config.toml
n_layer = 21
d_model = 384
n_head = 12
n_kv_head = 12
head_dim = 32
d_mlp = 1536
vocab_size = 2048
activation = "tanh_gelu"
norm = "rmsnorm"
norm_place = "pre"
norm_eps = 1e-05
positions = "learned"
qk_norm = false
attn_scale = 0.177
bias = "all"
tie_embeddings = true
parallel_block = false
init = "normal"
init_std_qkv = 0.0199
init_std_o = 0.00307
init_std_up = 0.0199
init_std_down = 0.00154
init_out_by_depth = true
optimizer = "cautious_adamw"
lr = 0.000677
beta1 = 0.9
beta2 = 0.98
weight_decay = 0.16
lr_head = 0.00766
warmup_steps = 204
schedule = "wsd"
decay_fraction = 0.753
decay_shape = "linear"
final_lr_fraction = 0.0
batch_tokens = 32768
seq_len = 256
doc_mask = true
z_loss = 0.0001
train_tokens = 303600000
steps = 9266
dataset = "wikipedia_en"
MLP neurons of a small language model. Each row is named by its layer, matrix (up: input weights; down: output weights) and neuron, and shows model dimensions 240-367. Each number is 128 + 32 x the weight over its row's rms, rounded and kept within 0 to 255.
Before each neuron's rows, "fires after" lists the tokens most often just before its 100 highest values on Wikipedia text that the model never trained on.

fires after: " ", "y", " a", " A", " The", "i"
L5.up1170 [160 131 129 115 117 155  97 106 107 115  85 115  73 124 137 115 163 108 141 132 107 139 151 161 126 113  92  95 115 150 115  59 106  97 122  87 162 126  90 214 141 138 131 179 102  85 105 146 109 112 118  82  73 162 145 154 166  80 128 157 132 121 137 142 120 121 103 175 180 154 143 127 143 125 155 186 149  62 135 164  75 179 177 155 169 129 164  57 104 112 108 103 225  81 131 176 149  87 104  94 122 176 117 100 115 123 159 113 163 126 129 141 129  93 132 132 125 140 177 148 139 130  98  57 122 139 144 133]
L5.down1170 [164 126 108  89  84 122  78  88 152 134 104 171 186 114  57  87 188  61 148  89 111 142 102 131  85 142 152  97 168 138  92 152 134 141  89 133 132 175  53 150 101  88 121 172 129 145 178 104 176  71 109  99 146 178 132 154 183 135 106 144 148 143 134 171 162 130 116 190 175  69 177 148 112 173  98 165 146  88 143  79 122 164 138 119 118 167 137 123 100 169 115 106 140 150 168 111 160 120 130  93 109 160 138 174 172 115 139 128 156 122 114 162 178 107 124 113  79  88 124  94 102 103 118 142 110 156 162 153]

fires after: "\n", " Bu", "d", " m", " M", " I"
L4.up352 [199 218 128 111 106 149 167 146 104 154 176 120 107 153 142 130  99 146 140 128 133  79 146 212  32 113 169 114 126 128 101  66 150 131 141 151 145 121  91 121 101 131 113 132 107 122  56  98  84 136 137 146 101 172 200  89 121 165 186 142 104  87 150 153 165 112 154 228 112 163 160  83 163 113 114 129 163  78 168  93 124 170  83 158 142 105 183 125 126 182 104 155 175  67 101 185 138 115 118  82 186 119 176 141 108 157 154 160 138 139 142  94 162  87 131  90 117 148 122 173  84 140 179 105 130 115 107 104]
L4.down352 [112  91 126 135 114 140  86 144  93 108 126 176 161 175  63 163 165 121 117 111 120 159 104 128 179  90  64  67 156  73 144  99  95 100  99 165 108  85  78  62 143 116  80 126 182 118 144 115  91 148 101  83 123 116 153  84 112 128 103 141  95 100 155 181 162 118 220 109 148 122 144 195 110 176 164  96  97 141 151 138 124 114 147  44 132 130 106 136 164 140 141 120 147 175 137 128 161 157 170 132  94 165  79 114 170 148 145 122 158 138 120 111 166  85 165 170 183  81 118 168  97  88 110 163 139 108 170 129]

fires after: " C", " ", " M", " S", " p", " O"
L5.up1123 [138 115 125 138 201 114  92 179 102 124 146 108 116 125 102 125 172  99 123 130 126 128 199 140 119  70 174 148 119 170  90  64  79 142 201  82 166 101 131 148 120  91 135 101 138 138 107  93 137 138  81  77 144 161 139 116 149 141 133 117 114  89 148 161 136 140 149 115  81 115 164 116 175 133  74 139 105 137 111 132 130 105 114  63  96 126 118 105 126 146 125 139 135  60 185 142 131 165 126 168 164  45 149  88  85 151  70 140 101 180  91 123  72 101 100 139 130 138 119 130 102 143 126 149 147 172 137 121]
L5.down1123 [ 99 127  97 106  63 159 115 117 108 177 133 135 111 193 106 124 168 121 157 117 106  60 107 136 136  82  84 143 153 143 113 117 136 142 127 102  92 146 108 124  70 130 122 171 114 138 127  99 118  78 124 118 145  86 143 146 246  68 165 198  76 121 125 146  41 127 124 112 122 169 134 106 128  96  96  68 154 149  91 160 143 121  65  89 145 115 162  72  96 153 142 125 132 186 112 121 124 104 110  97 127 112 173  96  84 190  63 112 143 135 153 155  98  64 106 163 108 125 142 117  31 137 173  90 127 149 172 129]

fires after: " ", " in", " a", " In", " National"
L15.up164 [133 162 156 117 117 144 156 153 150 103 136  75 102 151 143 145 142 122 186 119 144 213 159 164  93 150 167 138  60 206 132  99 136 146 166  77 158 142 133  95 122 195 123 155 111 191  86 133  95 134  96 104 141 140 131 176 164 148 105 110 165 110 162 132 114  82 126 115 137 159 133  63 142 101 147 114 149  98 112 145 157 145 189 127 136  92  84  49 162 177 192 129 130 103 172 141 160  90 108 172 167  91 180  70 143 203 139 173  97 164 148  84 103 124 112 127 162 119 113 116 148 155 142 172  82 135  83 106]
L15.down164 [128 133  95 221  91  84 115 125 124 157 143 129 126  70 118 179 181 156 156 184 154 121  99 205 136 111 181 102 129 156 108 142 156 118 102 109 127 125 106 166  64 147 138  88 122 128 138 123 114 145 167 159 103 115  99  77 134 116 114  99 134 144 106 173 124 115 158 149 128 126 153 137 187 161 139 117 113  52  96 132 128 153 104 187 130 167 143 124 122 100 113 110 133 111 137  77 140 151 137 135 153 133  61 154 103  58 115  97 158 164 135 182  92 100  94  51 188 139 157 159 146 138 120 133 109 177 120 154]

fires after: " a", " A", " so", "l", "amp", "o"
L4.up1385 [116 147 157 109 160 144 151 117 136 145 155  70 114  82 125 124 137 111 136 102 113  76 153 115 152  69 125 168  99 111 113 143 100 125 103 119 152 109 104 181  87 145 161  97 141  92 135 171 140 171  53 124  89 135 148 102 153 114 137 105 184 188  92 153 111 136 178 140 131 133 158 113  87 110 100 208 156 107 173 131 165 138 144 130  84 140 103  89 163 139  61 116 198  88 175 185 136 127  82 139 129 100  87 104 120 130 151 123 175 172  79 181 154 102 113 156 120 121 155 100 100 103 126  94 120 143 101 153]
L4.down1385 [105 160 134 118  49 166 162 118  80 159  61  97 170  89 148 113 167 119 124  96 156  80  92 154 105  90 154 171 125 125 138 200 143 118 179  67 123  94 147 195  62 118 100 157  93  85 152 145 166 123 128 154 159 115 100 165 188 145 179 136 164  98 119 176 114 144 104 152 186 156 134  96 156 118 193 164 115  94  80  68 169 188  96 112 111 123 142 118 134 161 132  98 117  86 175 109  95  82 108 139 125 167 118  97  71 140 115 111 145 114  99 183 147 147 213  95 147 132 168  94 129 171 111 109 143 147 147 111]

fires after: " ", " B", " T", " new", " U", " A"
L4.up405 [206 131 158 116 160 140 152 129 155 143 122 152 164 113  85  81 158 128 149 144 143 119 155 161 121 140 161 125 170 113  89  72 111  90 160 128 152  75  86 137 107 177 140 131 115  85 106 157  98 148 133 100 129 151 131 131 155  54 144  89 143 171 115 147 148 111 136 161  88 145 167  99  79 143 135 194 118 113 152 130 163 117 151 147 174 167 164 146  86 188 109 190 170 126  89 173 147 144  93 121  78 111  93 111 122  71 134 156 134  83 116 161 102 124 139 149 105 149 148 132 114 108  93 142 149 172 163 113]
L4.down405 [113 115  91 115 116 134 136 114 118 122 162 142  89 136 108 155 152  60 149 165 127 124 170 157 140 135 112  57 129  93 113 223  99 118 103 109 147 170 145  76 133  94 124  75 113 140 169  87 151 168 155 113 176 143 186 108 140 138 147  86 154 200 132 176 143  80  91 128 195  76 130  81  70 133 182 201  70  86 156 157 133 178 102 174 161 108 147 128  79 121 167 124 104 171 100 134 160 167 188  86 109 111  99 177 161 104 123 116  57  80 145 117 156 166 104 167 212 127 131 106 106 192  73 123 168  97  85 145]

fires after: " ", " a", "th", " p"
L15.up131 [184 111 177  95 133  67 207  89 101 132 104 116  33 116 134  99 171 100 138 108 128 159 168 119  54  99 147 174 114 105 140  80 176  72 149 106 134 134 113 175 116 202 186 141 134 138  89 148 145 132  96  85 124 123 189 112 128 118 157 138 129 114 133 147 195  95 175 149  79 155 158 154  91 136 102 148 138 125 185 150 124 146 189 105 147 101 111 103 106 178 126 126 156 129  98 111 120 163 127 116 158 126 140 104 139 129 172 156 114 122  83 115  87  77 149 116  93  90 166 125 101 103 126 117 144 220 145 173]
L15.down131 [167 138 160 125 124  80 128  88 151 131 179 124 166  52 117 100 163 113  98 194 119 102 114 207 174 119 137 138  98 103 130 175 128 120 118 145 155 122  77 171  85 142 192 140  86 120 126 132  87  92  91 128 139 140  81 170  84 149 119  88 101 109 121 221 137 133 120 184 127 135 132 133 102 177  60 175 139  88 138 138 137 141 169 116 166 140 112 157 118  74 148 142 125  79 196 124 134 135 181  91 158 117 114 110 111 162 136  79 160 150  96 132 119 155 112 108  95 115 162 141  46 115 149 111  72 111 150 159]

fires after: " in", "per", "us", " Al", "l", " In"
L5.up966 [121 164 108  87 140 162 127  74 124 114 118  32 104 109 141  95  97 135 115 128 130 106 135 133 141 130  90 147 117 122  97 135 147 148 124 156 126 117 125 185 135 161 176 155 164  92 141 142  88 180  90 101 116 147 164 148 197 139 122 113 162 120 133 155  74  79 134 118 126 125 127 137 134 123 135 115 158 154 116 173 113 141 114 165 121 113  99 113  99 201  65 120  92 122 165 121  93 149  71 146 150 138 179 111 145 179 158 136 188 141  82 133 102 133 148 147  63  74 147  60 148 128 115 116 209 156 112  61]
L5.down966 [133 176 180 170 161 123 137 162 158 122 153 100 152 170 150  17 139 107 107 132 175 110 157  85 122 112 136 139 110 208 154 148 165 132 123  70 123 127 141 144 152 195  60 130  96 207 106  71 131 131 173 109 127 135 135 136 136  88 134 150 136 124 117 177 106 106 129 122 137 165 124 136 109 101 170 170 163 165  91  98 139  80 121 112 132 117 120 136 160 172 191 116 100 137 141 114 129 118 136 117 125 151  87 110  98  90 142 128 144 106 206 167 106  99  87 162 136  47 128  75 183 122 157 118 191 120 149 138]

fires after: " in", "per", " In", "e", " O"
L4.up432 [120 152  97  89 132 137 118 130 174  76  83 104  96 114 135 153  91 137  87 115 100 120 139 170 107 115 138 139 140 126 149  92 147 162 158  58 118 144 124 150 122 110  95 107  99 122 114 161 151 137 133  76 143 158 144 159 149  96 121 144 186 116 161 148  40 122 213  96 144 171 147 175 135  93 124 142 102 129 105 108 204 134 124  68 109  67 141 161 102 160 103 109 138 170 147 146 106 157 129 167 125 131 109  65 133 174 147 175 121 123 120 158 107 148 172 177 169 114 146 145 148 110 142 133 119 146 149  95]
L4.down432 [150 137 116 153  97 102 140 149 137 147 148 110 136 141 169 115 132 135 154 183 136 146 111 146  87 127 117 131 109 105 100 182 157 134 171 115 125 164 134 125  80 137 102  77  82 152  89 155 120 150 171 206 104 112 131 179 119 160 170  66 173 150 114 180 115 145 149  99  91 107 136 126 122 103 110 160 143 118 100 121 159 146 118 124 123 124 126 118  99 140 141 103 103 129 137 102 148 122 154 108  95 143  97 101 109 144 126 141 142  70 155 145 123 162  53 107 140  80 102 160 178  91 114 131 135 145 134 127]

fires after: "\n", " m", " M"
L5.up591 [158 151 121 151 102 131 143 159  83  97 184  87 155 117 121 108 172 144 102 173 130 105 140 117 114 103 142 105 156  26 106  49 105 173 220 136 187  83 123 124 109 203 155  84 161 128 167 141 111 224 102  95 103 119 156 106 134 128 129 132 155  88 168 165 127 163 152 194  72 148  88  54 139 127 158 191 123  63  84 104 104 171 118 107 158 105 112 153 101 203 177 134 148  97 126 140 178 120 122 129 144 104 123 166 156 185  90 136 134 177 150 120 115  82 157 134 114 120 110 115  80 175 104 114 167 133 133 106]
L5.down591 [150 177 149 186 151 149 148 166 189 150 148 103 108 183  89 132 125 132 175 141 158 153 115 107  91  78 149 110 110  68 200  59 199 184 152 106 123 155  96  96 112 115 135 118 152 156 141  74 159 155  84 121 141 104 162 113 131 103 105  79 164  97 146 147 135 162 234 102 118 135 182 152  64 127 108 102 115 157 125  60 157 144 100 128 119 102 102 106 116 119 130 166 154 106 126  98 113 191 175 171 138  67 118 131 165 119  93 172  58 148  88  98 154  64 122 157 117  89  95 118 121  87 137 152 117 138 140 133]

fires after: " N", " S", " R", "n", " ", " E"
L4.up1360 [135 124 154 152 132 106 155 180 143 146 109  85 109 136 111  87 154 112 122 143 137 136 150 137 107  84  62 102 130 136  93  75  89 131 163  91 172 112 128 155  90 123 130 102 155 158 101 189 103 117 115  97  91 180 163 175 155  69 105 167 114 144 118 158 108 150 159 109  98 144 123 121  89  91 102 154 132 114 141  89 161 108 104  82 204 160  84 178 102 105 169 134  98 141 131 112 113 158 151 169 107  84 131  85 137 149 126 123  99 132 121  89 114  79 103 133  76 156 100  64  90 119  86 144 121 145 178 110]
L4.down1360 [149 149 179 150 109 135  82  68 201 128  86  93 181 121  96 151 149 139 156 112 113  95  77  82 145 141  80 153 136 101 154 171 121 151 132 159 117 109 114 108 126  66 184 143 106  99 140 151 156 125 131  86 141 139 106 134 155 113 122 158 131 110 133 169  96 156 133 130 177  81  91  58 154 150  76 115 155 173  90 113 140  92 140 113 116  55 112 164 154 172 130 133 103 164  97 174 108 134 121 197 150 166 212 136 183 164 158 121 129 156 190 160 132 170 142 122 107 116  49  89 100 111 114  83 166 163 151 105]

fires after: "k", " K", "D", "d", " I", "ev"
L4.up515 [158 140 154 112  70 132 208 187 134 154 140 106  62 144 152 140 127 140 124 199 148  81 141 139 103 145 118  99 175 166 102 148 138 140  83 100 149 135 151 174 143 105 172 165 158 171  80  99 150 100 126 145 182 134 146 159  89 160 138  88 119 130 148 137 132  65 152 110 175 144 141  85 160 106 139 148 139 137 177 119 135 171 100 128 126 144  86 129 159 134 177 107  79  90 123 194  91 113 139 116 110 104 143 161 112 104  96 129 106 173 116 139 125  79 155  81 169 102 150 203  99 143  93 127 132 145 170 139]
L4.down515 [ 97 133  99 181 122 134 129  93 148 117 175 151  73 141 159 141 217 148 129 125 152 114 147 130 129 164 113 179 158 122 111 161 108 124 144 161 155 119 120 130 144 123 160 129 172  97 136  68 142 125 140  93 153  84 102 125 124 225 104 166 109 152 136 183 115 137 202 134 152  99 112 145 147 139 172 132 115 156 151 104 177  77  96  63 164  96  15 125 145 131 126 179 114 130 119 113 156 106 178 129 100  78 146 165  74 115 132 116 129  98 152 127 130 110 120 130 197 116  86  86  35 166 163  74 181 189 176 128]